From a checkpoint of a small transformer trained on Wikipedia: 11 layers, untied embeddings.
MLP neurons of a small language model. Each row is named by its layer, matrix (up: input weights; down: output weights) and neuron, and shows model dimensions 144-207. Each number is 128 + 24 x the weight over its row's rms, rounded and kept within 0 to 255.
Before each neuron's rows, "fires on" lists the tokens most often at its 100 highest values on Wikipedia text that the model never trained on; "fires after" lists the tokens most often just before its 100 highest values on Wikipedia text that the model never trained on.

fires on: "0", "1", "o", "2", "8"
fires after: "0", "3", "2", "9"
L5.up620 [139 133 108 113 122 137 128 134 111 155 111 127 123 122 135 168 151  94 136  80 152 168 178 131  84 142  86 169  92 140 103 123 117 143 103 135  86 134 133 121 157 142 151 134 105 129 111 126 108 164 145 119 147 118  50  79 108 131 150 117 128 153 115 138]
L5.down620 [114 128 151  97 110 130 140 132 144 129 158  95 123  91 152 158 125 168 111 139 173 135 120 125 129  94 101 146 126  74 107 136 101 151 102  61 116 150 126 169 120 125 130 151 151 109 107 164  88 126 113 108 122  91 152 114 138 145 105 110 105 167 167 133]

fires on: "9", "0", "th", "in", "6", "8"
fires after: "1", "2", " ref", " T"
L8.up223 [ 98 120 139 137 156 129 143  85 133 114 104 152 121 127 111 140 151 146 114 118 155 168 117 173 102 132  99 134 152 124 153 163 119 159 103 155 129 132 130 113 122 132 131 101 133 140 143 148 151 164 146 112 138 124 160  75 119 125 136 126 109 127 162 139]
L8.down223 [130 152 145 125 162 109 169 142 120 150 115 114 151 100 139 125 108 144 120  79 125 134 184 148 123 142 133 164 144  47  87 131 120 116  88 114  73 111 149  91 107 129  96 128 122 132 135 107  99 138 154 137 105 146 132 133  81 161  96 119 145 121 143  91]

fires on: "0", "ert"
fires after: "2", "1", "0", ".", "8"
L4.up431 [115 115  91 136 100 133 113 106 146 153 129 119 157 158 136 119 134 144 139 165  95 115 142 108  95 110 140 119 127 130 129 149  87 130 120 112 151  56 101 138 128 138 102  91 120  97 165 140  85 190 141 143 119 165  95 176 159 108 128 146 139 122 126 159]
L4.down431 [178  89 101 104 122 112 130 110 157 131 148 147 162 135 141 144 186 137 118 140 157 134 197 156 125 136 115 140 151 144 148 102 116 126 135 125 100 139 157 133 104 132 116 144 130 133  83 134 130 121 155 117 113 125 114 124 136 136 109 105 150 148 146 103]

fires on: "6", "0", "9", "5", "2", "8"
fires after: ".", "5", "0"
L8.up341 [168  97 103 143 141 125 136  97 116 124 113 141 132 135 124  69 121 138 102 120 125 116 120 118 103 118 108 126 161 133  85 118 133 145 114 179 170 110 139 153  76 129 140 111 121  89 153 143 106 174 161 122 119 195 140 141 149 108 165 115 106 121 140 152]
L8.down341 [126 124 137 157 118 136  73 146 113 175 144 132 125 133 119 127 147 134 116 118 145 135 117 131 126 144 120 121 138 160 101 130 111 119 117 107 143 118 144 131 120 122 144 139 125 152 115  88 124 141 120 112 137 135 110 131 130 129 105 140 122 123 132 103]

fires on: " |\n", "-", ":"
fires after: " ", "\n", ")\n", " ±%", " zone"
L8.up1108 [ 70 138 113 106 154 132  96 157 160 143 152 126 139 118 130 128 111 125 142 131 114 135 105 143 129 155 133 142 141 107 140 129 122 104 106 155 106 161 134 129 115 100 126 130 101 159 127 143 138 141 135 158 137 140 146  99 133 150  92 104 118 165 133 107]
L8.down1108 [136 126 136 139 134 134 139 109 145 120  94 117 135 117 110 131 157 134 129 119 128 116 114 114 112 105 145 130 122 115 145 121 142 127 117 136 118 144 127 115 126 118 100 137 126 118 142 115 129 144 122 135 122 125 129 141 142 128 130 120 115 134 106 137]

fires on: "5", "0", "ig", "b", "ó", "3"
fires after: ".", "1", "-"
L4.up347 [115  87 117 144 101 124 103 124 144 103 134 111 124 137 162 138 146 153 115  91 127 113 113 145  73  87 126 129 129 139 138  91 107 121 129  83 117 104 115 112 105 100 103 108 156 111  99 154 114 161  88 138 123  87  90 178 143 129 108 117 145 130 145 140]
L4.down347 [120 125 111 130 138 112 144 124 149 137  96 122 151 110 112 138 161 118  55 115 172 157 158 156 119 165 123 131 137  80 169  94 122 122 128 148  82 153 132 175  84 138 125 168 120 123  91 103 105 150 157  55 164 110 172 127 136 107 135  95 128 142 112 107]

fires on: "8", "0", "7", " CO", "4"
fires after: ".", "0"
L4.up1208 [140 122 101 109 136 115 135 148  76 140 138  87 125 139 108 168 162 116 131 135 144  95 185  97 145 118  89 164 128 129 108 112  60 131 128 143  93 131 124 129 122 135 122 139 118 109 181 124  99 110 174 130 165 120 106 177 151 136 110 145 129 130  69  93]
L4.down1208 [126 138 103 119 126 123 169 146 101 150 155 108 110 144 133  98 111 127  94 127 122 127 122 131 117 114 135 103 150 115 118 112 126 145 113 119 112 118 125 122 162 145 101 106 155  99 106 141 128 138  97 154 154 138 176 131 107 110 111 104 108 146 144 120]

fires on: "2", "c", "6", "0", "7"
fires after: "1", "2", "on", " N"
L6.up441 [132 120  69 139 128 125 121 123 159 152 149 128 100 184 138 118 142 134 121 105 149  81 119 111 140 129 147 101 144 150 125 106 143 178 145 101 126 106 137 118 136 171 116  70 142 177 117 165 122  85  98 133 123 135 154 125 120 103 117 146 173 138 111 104]
L6.down441 [ 93 153 113 168 104 110 159 166  84 125 114 100 112 106 146 165 109 149 168 118 156 129 113 142 127 130 117 119 133  97 123 103 112  95 147 134 164  96 128 164 160 164 136 107 142 101 131 122 130 102 158 127  76 136 119 114 154 132 138 134  91 142 125 124]

fires on: "1", "6", "4", "ip", " zone", "8"
fires after: "1", "2", "3", "5", "-", "8"
L4.up925 [151 116 178 107 118 140 142 121 133 106 127 153 148 162 121 143 123 101 124 131 146 104 140 103 111 134 155  88 176 116 173 127 106 135 118 188 152 112 128  84 148 134 157 155 124 208 159 123  85  98 100  92 106 115 130 114 140 120 132 142 178 132 128 164]
L4.down925 [100 102 152 109 160 124  82 170 162 109 170 147 101 120 157 132 133 103 124 128 143 150 104 114 126  96 147 144 105 154 152 138 132 116 145 144 178 139 127 123 156 143 160 110 134 130 163 108 104 128 124 167 123 159 128 126 100 134 128 165 125 130 107 130]

fires on: "8", "ar", "7", "9", "4"
fires after: "9", "4", "7", "K", "k", " |"
L8.up1075 [146 107 112 115 131 130 139 175 109 167 160 173 122 149  98 123 133 131 181 104  97 147 137 158 142 118  88  95 171 129 100 187 128 110 144  92  97 105 131 164 156 110  92 141 136 166  93 142 107 114 131 143 105 115 117 118 159 139 119 150  70 118  80 129]
L8.down1075 [109 137  89 139 154 154 114 142 116 112 110  95 116  92 106 133 140  85 103 169 108  68 110 145 134 146 136 132 103 116 114  93 122  92 174 141 135 126 115 117 117 146 169  68 111  99  77 149  84 106 112 115 147 102 132 112 162 118 106 126 124 102 137 171]

fires on: "8", "6", "9", "7", "4"
fires after: "9", "7", "8", "3", ",", ":"
L6.up847 [105 142 130 142 153 118 144 128 143 123 147 132 123 186 125 146 120 101  94 141 137 131 139 130 134 122  72 134 124 130 136 123 107 154 159 103 113 137 119 141  80 124 109 110 100 142  85 127 188 119 114  99 105 135 148 150 128 135 139 129 131 175  79 115]
L6.down847 [125 140 143 117 126 134 104 145 132 125  69 139 132 140 134 147 124 136 154  74 149 152 116 113 142 188 145 159 109 147 121 158 153 113 144 151 113 110 124 170 141  94 128 106 109 149 115 119 108 145 130 120 148 131 127 135 136 122 149 170 148 129  93  97]

fires on: "8", "9", "6", "4", "5"
fires after: "9", "7", "3", "4", "6"
L8.up1179 [133  70  89 137 147 132 140 132  62  93 176 119 116 132 143 106  84 121 166 139 124 141 114 159 110 107 121 134 161 116 143 148 128 152  98 130 175 132 146 124 116 117 155  85 140 136 138 145  96 146 147 138 101 112  88 139 144  93 145 125  81 131 120 134]
L8.down1179 [134 128 139 136 136 154 108 149 100 146 100 118 120 118  94 151 152 136 102 110 122 124 156 161 113 136 156 143 136 130 120 114 139 123 144 116 116 128 127 102  97 115  97 137 134 138 106 117 125 130 107 140 139 162 123 111 127 141 132 118 127 120 133 129]

fires on: "6", "9", "8", "7"
fires after: "5", "3", "4", "2", ".", "0"
L6.up598 [113 153 113 133 144 137 132  94  81 164  98 128 136 150 124  97 142  96  99 139 164 105 140 144 156 148 135  86  96 128  89 132 140 180 165  76 120 134 142 107  99 121 128 142 119 129 144  94 140 102 138 135 149 119 146 114 184 133 138 162 135 137 134  97]
L6.down598 [111  95 160 115 129 131 101 100  99 159 129  84 111 132 154 143  71 145 112 127 112 135  91 137  86 126 166 147 126  91 115 103  84 126 136 138 148 145 132 160 130  82  98 128 125 103 129 123 125 156 155 108 128 153 109 137 153 149 149 109  95 115 162  67]

fires on: "1", "9", "z", "-", "8", "HL"
fires after: "0", " N"
L6.up471 [130 127 110 119 150 125 122 148 103 116 147 154 163 101 110 129 124 133 122 114 160 142 140 111 132 123 141 116 136 125 103 134 140 162 110 118 143 121 159  91 117  99 189 194 146 118 134 107 114 100 100 109 126 116 111 180 139  84 119 134 149 124 163 100]
L6.down471 [133 121 187 116 150 113  87 101 147 134 133 109 147 130 120 111 172 154 109 125 134 155 130 112 122 128 155 110 134 175 171 141 115 122 115 125 119  91 137 140 110 150 140 161  96 140 129 119  81 127 104 145 155 158 124 150 138 120 131 122 134 113 114 158]

fires on: "6", "4", "5"
fires after: ".", " ", "1", "9", "3"
L4.up69 [138  53 104 111 117 138  55 100 126  97 150 103 134  98 178 111 156 150 112 115 122  89 150 141  92 131 159 123 127 116 112 132  95 134 150 139 145 117 126 123 130 135 125 128 161  91 152 155 110 160 108 173  97 132  85 168  70 158 104 131  82 119  90 186]
L4.down69 [160 156 150 116 136 153  69 163 169  82 146  92 105 121 128 125 172 144 105 147 160 150 128 109 148 194 124 169 150 100 106 107 117 166 119 152 127 188 116 131 155 129 133 141 117 153 102 132 162 126 161  81 155  95 117 158 101 124 133 113 141 117 122 100]

fires on: "1", "9", "8", " University", "uit", " N"
fires after: "0", "5", "9", " |"
L6.up79 [144 105 117 145 120 120 124 145 105  99 134 137 131  93 142 161  69 172 130 128 123 171 164 118 125 122 148 156 166 118 135 142 106 140 140 147 147 112 150  99 134 157 150 104 151 133 127 124 105 141 146 120 133 140  98 141  93 116 118 141  79 179 154 136]
L6.down79 [118 166 152 130 152 128 104 103 165 133 127 111 144 103  83 111 135 160  97 126 132 112 157  87 130 115 121  58  98 159 144 153 166 173  95 152 104 106 129 112 132 108  89 159 162 106 115 123 136 103  92 174 170 130 142  90 117 104 149 121 122 128 134 183]

fires on: "4", "1", "en", "2", "6"
fires after: ".", "ig"
L4.up1190 [124 133 159 132  99 118  74 160 174 155 144 118 124 110 149  87 142 125 141 147 129 121 165 122 100  94  95  98 168 145 122 103  89 157 124 155 164  93 134 171 124 130 137 111 128 129 180 139  95 127 135 131 130 117 146 132  92 130 122 154 141 140 126 132]
L4.down1190 [105 151 149  81 133 151 153 163 129 100 133 120 116 119 134 149 121 155  86 113 133 162 134 111 148 115 154 162 124 194 107 136 124  96 119 155 136 116  94 130 190 105 130 172 139 130 110 135 112 120 114 128 143 112 128 107 122 157 136 128  90 153 142  77]

fires on: "0", "5", "3"
fires after: "1", "8", "0", "4", "2", "3"
L5.up933 [151 113  97 140  98 128 135 168 118 149 170 127 128 111 154 177 124 105 134 142 103 147 130 133 107  95 157 111 129 123 111 115 134 148 126  84 155  98 110 150 117 106 161 137 124 120 121 127 172 138 118 124 105 142 130 122 139 106 144 102  99 137 136 109]
L5.down933 [132 118  90 117 118 135 147 112 133  85 100  94 116 116 144 167 133 148 159 160 150 138 146  95 145  86 117 153 156 142 105 131 126 122  88 142 151 124 166 122 113 111 148 146 139 119 119 121 118 169 118 131 126 126  88 157 106 120 148 133 100 106  83 120]

fires on: "9", "5", "0", "6", "8", "4"
fires after: "1", "2", " ", "9", "8"
L8.up842 [168 117 134 155 124 139 133 103 129 187 132 136 128 106  93 152 129 138 117  95 139 111 126 149 165 122  94 131 143 132 117 147  98 116 116 156 136 102 156 100 113 114 116 143 147 152 164 130 130 178 165 131 104 123 118  87 129 117 149 127 103 112 112 116]
L8.down842 [ 98 172 123 110 155 170  87 149 104 135 120 118  99 106 137 131 122 136 126 137 124 144  80 142 124 121  83 123 111 140  97 153 113  71 111 111 147 123 115 122 105 134 117 138 132 135 108 131 135 149 126 171 106 106 122 136 135 135  97 120 157 101 127 171]

fires on: "5", "ert", "9", "7"
fires after: ".", " ", "0", "9", "1", "5"
L4.up297 [147 112  82 117 104 128 128 106 107 129 100  89 147 137 132  96 191 112 137 135  89 120 186 128 154 126 103 149 149 119 141 126 120 156 105 152 176 119 154 127 127 186 140  95 126 171  95 140 111 150 122 127 154 130 117 118 122  91 150 147 128 102 179 164]
L4.down297 [ 80 193 163 133 139  83 147 154 161 143 146 155 137 145 130 152 143 178 115 136 161 115 121  91 159 108 128 124 136 144 100 132 112  99 118 137 159 143 142 156 136 135 141 107 120 142  87 151 117 107 135  85 163 109 156 157 159 186 103 134 102 109 155 131]

fires on: "5", "4", "ath", "ity", "be", "oh"
fires after: "2", "8", "1", "9", "3", "qu"
L4.up772 [124 113  59  99 134 135 104 143 145 131 136 174  90  96 123 107 125 130 101 104 161 134 152 108 135 137 148  86 180 117 139 107 137 116 136 167 156 105 123 130 120 151 192 137  80 140 155 145 108  99 156  93  75 136 118 112  99  93 152 133 153 128 141 151]
L4.down772 [141 124 162 131 131 138 160 114 126  81 110 134 115 100 160 162 117 109 130 126  99 141 115 118 132 111 148 138 117 133  98 122 202 137 107 119 168 107 136 103 114 101 148 125 143 168 197 175 170 129  82 138 116 164 124 143  89 124 160 147 127 111 134 129]

fires on: "6", ".", "8", "9", "4", "5"
fires after: ".", "2", "3", "1", "0", "5"
L6.up619 [131 144 146 129 138 115 122  94 141 114 138 120 110 158 113 147 149 135  70 163 137 159 107 119  74 136  78 118  86 124 129 146 170 148 125  96  87  60 138 157 141 125 127 115 123 134 141 149 151  97 137  91 148 108 147  88 148 161 132 135 154 135 144 111]
L6.down619 [106 108 143 152 153 128 147 108 108 162 151 141 144 141 136 116 127 141 123 105 138 125  95 168 157 129 126 172 115  94 118 111 103  81 179 108 172 125 105 156 137  93 171  95 116  98 139 115 144 148 144 125 119 123 122 193  89 168  66 124 116 110 129 139]

fires on: "0", "1", " rece", " million"
fires after: "0", "2", " "
L6.up690 [140 111 128 154  81 114 132 177 173 116 128 118 123 142 100 144 133 136 121 150 119 151 159 117 139 125 110 106 134 118 116  94 143 140 112 117 145 134 129 125 138 132 170 136 129 150 110 114 136  74 151 143 194 165  96 159  94 147  67 118 169 139  99  92]
L6.down690 [113 148 102 144 125 143 183 135 156  97  78 154 136 100 110 113 147 124 151 114 147 125 151 127 139 103 112 123 126 107 136 143 163 136 131 135 111 118 165 139 122 123 110 101 119 118 171 128 114 148 138 139 113 144 138 121 129 119 131 111 126 166 115 141]

fires on: "5"
fires after: " ", "9", "3", "2", "°", " ("
L4.up820 [141 114 110 120 172 138  97 145 149 150 154 147 102 134 123 147 120 150 124 105 115 160 141 117 103 106 133  80 186 144 112 126 155 122 137 134 152 119 118 122 142 136 155  83  97 100 101 139 139 120 114 109 117 127  71 144 100 151 132 119 135 146 142 121]
L4.down820 [145  89 149  84 134 131 150  84 106 124  91 124 165 135 133 147  86 159 101 126 121 150 154 131  83 100 149 145 141 120 157 116 100 152 111 149 177 102 118 149 162 110 130 137 126 146 148 126 128 120 138 145 136 131 108 132 131  83  93 126  98 113 159 112]

fires on: "0", "6", "5", " ft", "4", "8"
fires after: "0", "1", "2", "9"
L6.up15 [158 120  97 131 156 123 132 157 111 105  96 128 105 158 128 108 140 167 113 148 167  51 141 158 143 129 135 111  94 121 115 140 107 132  94 126 153  78 120 132 133 154 141 107 157  96 160  86  86 116 116 100 160 127 147 125 141 144 151 126 178 151 177  94]
L6.down15 [129 110 117 147 128 117 144 106 113 110 112 116 162 134 129 126 115 116 111  83 122 153  97 159 138  75 123 108 123 103 149 109  90 100 151 113 154 107 119 175 122 140 110 162 135 153 136 159 114 112 135 108  88 111 161 143 130 150 112  84 105 136 134 183]

fires on: "9", "8", "7", "6", "0", ")"
fires after: ".", "4", "9", "8", "6", "h"
L8.up660 [144 101 125 124 133 130 121  98 150 153 122 175 121 134 123 101 131 107 114 115 149 157 151 142 166 103 117 167 158 126 145 114 139 144 124 120 132 108 141 170 150 151 112 190 153 141 151 122  95 174 158 125 135 144 144 111 141 127 156 134 137 117 102 122]
L8.down660 [129 123 129 129 109 162  89 173 128 111 124 113 111 115 112 141 117 103 100 139 134  99 114 139  98 142 119 122 156 110  74 121 111  96 121 120 140 130 138 138 121 147 175 109 112 129  85 137  85 138 102 116 112 130 118 124 173 109  80 167 136 103 166 103]

fires on: "9", "3", "7", "8", " G"
fires after: "0", "3", "5", "2", "9"
L6.up251 [118 110 157 135 108 119 117 139  78 140 124  94 114  89 110 120 126 140 121 156 137 142 119 121  89 111 167 142 136 125 126 131 126 116  96 120 132 109 126 132 150 125 147 123 132 134 142 102 124 143 145 165  80  93 156  93 117  88 112 124  79 122 105 131]
L6.down251 [132 115 139 139 124 146 131 153 137 152 174 151  85 146 127 114 112 151  87 151 142 106 122 137 116 108 112 100 110 156 128 122  96 151 134 129 108  92 114 124  89 140 126 143 113 106 170 136 143 155 123 168 105 145 185 158 101 122 130 157 141 128 102 131]

fires on: "1", " rel", " ind"
fires after: "0", "-", "–"
L5.up97 [142 110 156 151 153 125 116 148 129 162 106 144 106 137 137 153 121 111 144  74 140  62 143 110 147 105 105 133 126 117  85 128 121 124 138 146 158 127 126 116 138  74 142 161  89  98 135 126 121 135 141 145 166  69 114 135 110 149 105 127 106 158  96 154]
L5.down97 [107 156 122 145 120 185 107 171 146 153  94 119 129 141  99 139 153  86 112 132 120 118  99  94 113 113  91 128 113 150 119 136 133 150 185 165 182 191  95 120 106 149 117 182 143  99 132 155  52 154 127 102 157  94 139 143 131 145 102 137 120 124 152 107]

fires on: "7", "8", "6", "4", "9"
fires after: ".", "8", "1", "6", ",", "7"
L8.up1170 [159 115 100 104 165 130 137 152 142 116 102 147 116 109 136 128  96  97 127 116 139 154  97 148 118 138 100 105 112 136 117 129 140 130  96 111  91 174 134 113 121  94 129 139 140 149 153 144 127 136 171 113 133 121  56  83 134 129 159 124 108 116 129 113]
L8.down1170 [114 140 136 165 127 127  87 154 152 124 164 102 129 135 114 129 136 130 112 136 130 139 137 113 123 138 159 143 142 106 110 146 118 115 119 130 129 132 119 149 102 126 152 107 151 126 115 109 112 120 115 128 133 133 113 131 132 139  85 136 124 120 146  99]

fires on: "0", "7", "6", "8", "9", "1"
fires after: "3", "2", "4", "0", "7"
L6.up11 [141 122 139 131 150 123 133 124 130 136 124 141 139 142 112 139 136 133  78 132 137 113 138 142 117 110 115 148 150 133 112  94 126 163 181 115 142  95 116  93 110 115 145 123 133 138 159 134 146  94 143 118 148 179 171 140 108 134  88 158 153 164 119  89]
L6.down11 [122 144 175 142 121 128 213 108 117 106  77 145 137 107 129 129  86 179 129 113 153 137 127 131 144 130 158 147 111 157 149 137 138 165 117 140 127 145 130 133 110 105 141 112 101 122 153 142 154 149 180 146 123 158 137 134 112 112 146 169 117  94 129 106]

fires on: "6", "0", ".", "-", "-l"
fires after: "9", "0", "2", "6", "3"
L6.up1077 [ 82 134  73 153 131 118 138 144 106 122 117  91 152 188 114 150 135 184 120 136 135 130 135 147 104 145 112 164 125 133  76 163 157 137 132 143 128  76 128 120  98 157 149 119 128 141  95 126 158 106 144 138 141 112 206 145 115 172  91 165 159 139 117 105]
L6.down1077 [123 112 136 146 169 134 122 122 113 129  73 154 148 108 109  87  96 158 118  84 129 157 100 121 174 126 131 124  92 118 166 140 117  87 138 100 149 111 110 130 133 115 136 109 109  69 133 129 122 128 157 102 106 132 141 140 182 137 160 125 122 138 124 142]

fires on: "5", "4", ",", "9"
fires after: "1", "2", "3", " ", "5", "4"
L4.up394 [119 134 151  97 136 128 137 126 120 130 133  89 133 112 107 145 118 157 106 101 136 132  98 145 148 112 136 110 121 126 116 161 173 145 132 162 113 136 123 117  96 163 108 132 111 119 108 115 122 136 145 161  73 123 157  95 105 161 150  84  56 112 125 127]
L4.down394 [163 119 156 125 139 107 144 108  92 144 162 116  85 133 124 110 113  55 121 110 166 133 122 119 131 109 112  88 116 106 168  99  90  84 135 102 121  98 103 132  90 123 141 106  91 142 108 115 129 115 108 105 115 117 114 110 154 150 111 139 102 134 114 139]

fires on: "|", " ", "==", "=", "-"
fires after: ".\n\n", " |\n", "|", "\n\n", "\n"
L8.up514 [131 151 153 107 128 114 100 117 140 106 126 116 126 135 150 148 143 128 150 146 113 159 118 171 172 134 148 153 118 120 141 123 116 141 100 124 133 128 129 104 138 124 133  97 107 117 101 146 114 137 111 110 139 140 147  78 116 156 110 142 117 117 114 116]
L8.down514 [115 125 124 126 134 115 167 116 134 147 132 129 133 121 110 123 133 133 124 121 141 114 132 135 136 109 120 127 128 102 121 122 126 124 109 135 119 149 124 122 135 117 114 122 139 140 150 126 125 129 136 128 125 129 135 135 130 124 146 115 150 137 139 103]

fires on: "9", "1", "0", "5", "7"
fires after: "5", "6", "0", "8", "9", "4"
L4.up1082 [125  93 116 126  98 119 121  88 149 102  96 116 116 123 101  84 121 121 144 129 106 113 133 120 166 141 119 161 146 121 124 100 112  99  96 147 120 134 127 142 116 170  96 141 167 192 129 106  94 112 106 121 127 177 162  68 108  86 119 160 148 174 129 157]
L4.down1082 [119 189 138 136 107  81 134 191 144 115 168 155 104 141 101 110 132 125  99 133 163 130  82 107 167 163 137 124  92 121 111 138 160 108  94 153 154 131 115 125 128  96 140 130  98 151 134 102 143 108 102  90 151 117 120 139 128 129 158 105 134 162 106 123]

fires on: "0", "6", "1", "3", "4"
fires after: "4", "°", "1", "8", "2", "6"
L6.up836 [120 121 116 110 181 131 117 140 123 116  99 142 134 175 117 127 144  79 124 159 126  70 146 179 133 134 149  70  87 123 125 121 117  90 113 130 141 138 143 135 129 185 113 137 140 144 119 149 128 136 135 147  88 110 113 142 132 165 138 105  87 132 118 125]
L6.down836 [165 154 133 119 145 124 107 149 131 136  97 128 101 135 127 147  81 108 118  88 152 127 135  68 112  80 141 169 100 149 116 123 149 132 159 114 154 128 119 131 118  89 105 106 100 125 123 122 150 140 108 146  96  86 170 114 135 158 133 104 148 119  92 152]

fires on: "|", " ", "-", ":", " ("
fires after: " |\n", "|", "\n", ")\n", " N"
L8.up87 [ 90 181 114 114 115 121 100 144 137 121 113 134 106 161 146 109 143 116 161 159  98 129 135 141 129 160 134 137 142 107 129 122 115 119 117 125 119 125 119 153 133 100 124 140  86 136  94 152 157 135 118 163 136 140 105 100 143 196  64 122 141 149 112 109]
L8.down87 [118 119 131 127 144 134 122 116 146 137 124 125 131 130 119 117 140 112 127 131 115 125 116 119 124 117 142 141 126  82 147 106 132 112 119 135 113 140 141 124 138 104 117 120 136 118 149 125 135 129 127 131 130 133 138 126 115 121 153 105 136 124 124 131]

fires on: " ", "=", "–", "\n", ".", "ue"
fires after: " |", "\n\n", " No", "|", " D"
L8.up1225 [108 176 138 118 122 119 103 162 133  95 128 116 136 116 152 165 150 104 132 147  99 117 128 154 152 141 143 149 100 129 123 106 116 134  91 138 104 143 107 119  97 127 158 165  95 121  89 104 135 108 107 118 131 143  99 103  92 145 101 146 155 125 151 137]
L8.down1225 [129  91 130 130 125 102 149  99 138 144 126 132 131 138 118 111 132 139 140 133 131 138 129 111 139 111 135 124 148 156 155 131 127 160 129 126 134 140 154 134 138 122 122 117 142 131 154 141 121 123 142 133 132 137 126 150 121 126 139 114 131 142 120 124]

fires on: "7", "6", "8", "4", " March", "2"
fires after: ".", "6", "1", "4"
L4.up434 [158 110  98 124 114 136 105 134 153 109 137  80 142 111 146 160 139 130 121 131 126 145 149 142 128  95 116 143 152 126 120 121 147 163 145 138 107  89 140 157 129 150 128 118 171 130 100 121 100  95 139 139 128 120 163 121  91 150 134 108 109 132 124 117]
L4.down434 [121 103 125 125 156 126 126 164 134 146 148 140 110 110 181  96 124 153 164 123 138 134  96 126 130 161 132 112 143 158 121 132 152 139 144 158 126 126 112 101 145 164 149 156 133 108 158 117 153 127 119  78 117 130 136 142 164 176 149 124 108 148 117  99]

fires on: "6", "5", "1", "4", "0", " points"
fires after: " ", "1", ".", "-", " the", ":"
L6.up451 [120 139 171 109  94 127 133 116 150 113 142 107 117 186 122 108 143 119  91 135 150 127 126 103 121 147 149 110  83 115 176 168 149 132 122 140  93 148 118 145 138 164 145  85 120 138 184 113 130 140 135 106 125 118 127 120 140 138 144 122 125 121 163 138]
L6.down451 [142 113 105 125 134 116 112 162 141 114 156 109 108 127 115 136 114 104 131 113 147  76 113 121  93 129 134 133 118 137  91 110  87 123 159 134 117  96 109 144 115  97  69 136 144 157 123 134 149 170 102 137  75  83  99 117 132 172 113 126  86 144 121 101]

fires on: "1", "5", "rid", "9", " gen", " suff"
fires after: " ", "9", " a"
L6.up1054 [103  78 107 143  92 108 123  95 135 137 176 133 135 108 138 136 149  95 166 151 103 145 146 113 105 112 149  83 122 129 108  76 160 118 131 154 144 186 134  79 143 142 135 109 108 172 149 147 152 120 133 120 145 143 139 115 140  92 134 147 139 125 131 100]
L6.down1054 [124 152 153  95 122 106 123 135 145 110 117 124 134 105 112  99 186 136 125 142 178  85 123 165 117 150 156 122 138 155  96 133 137 154 127 127 144 153 131 114 126 110 178 138 118 141 135 121 129 118 124 146 141 135 114 136 106 149 121  86 122 156 174  97]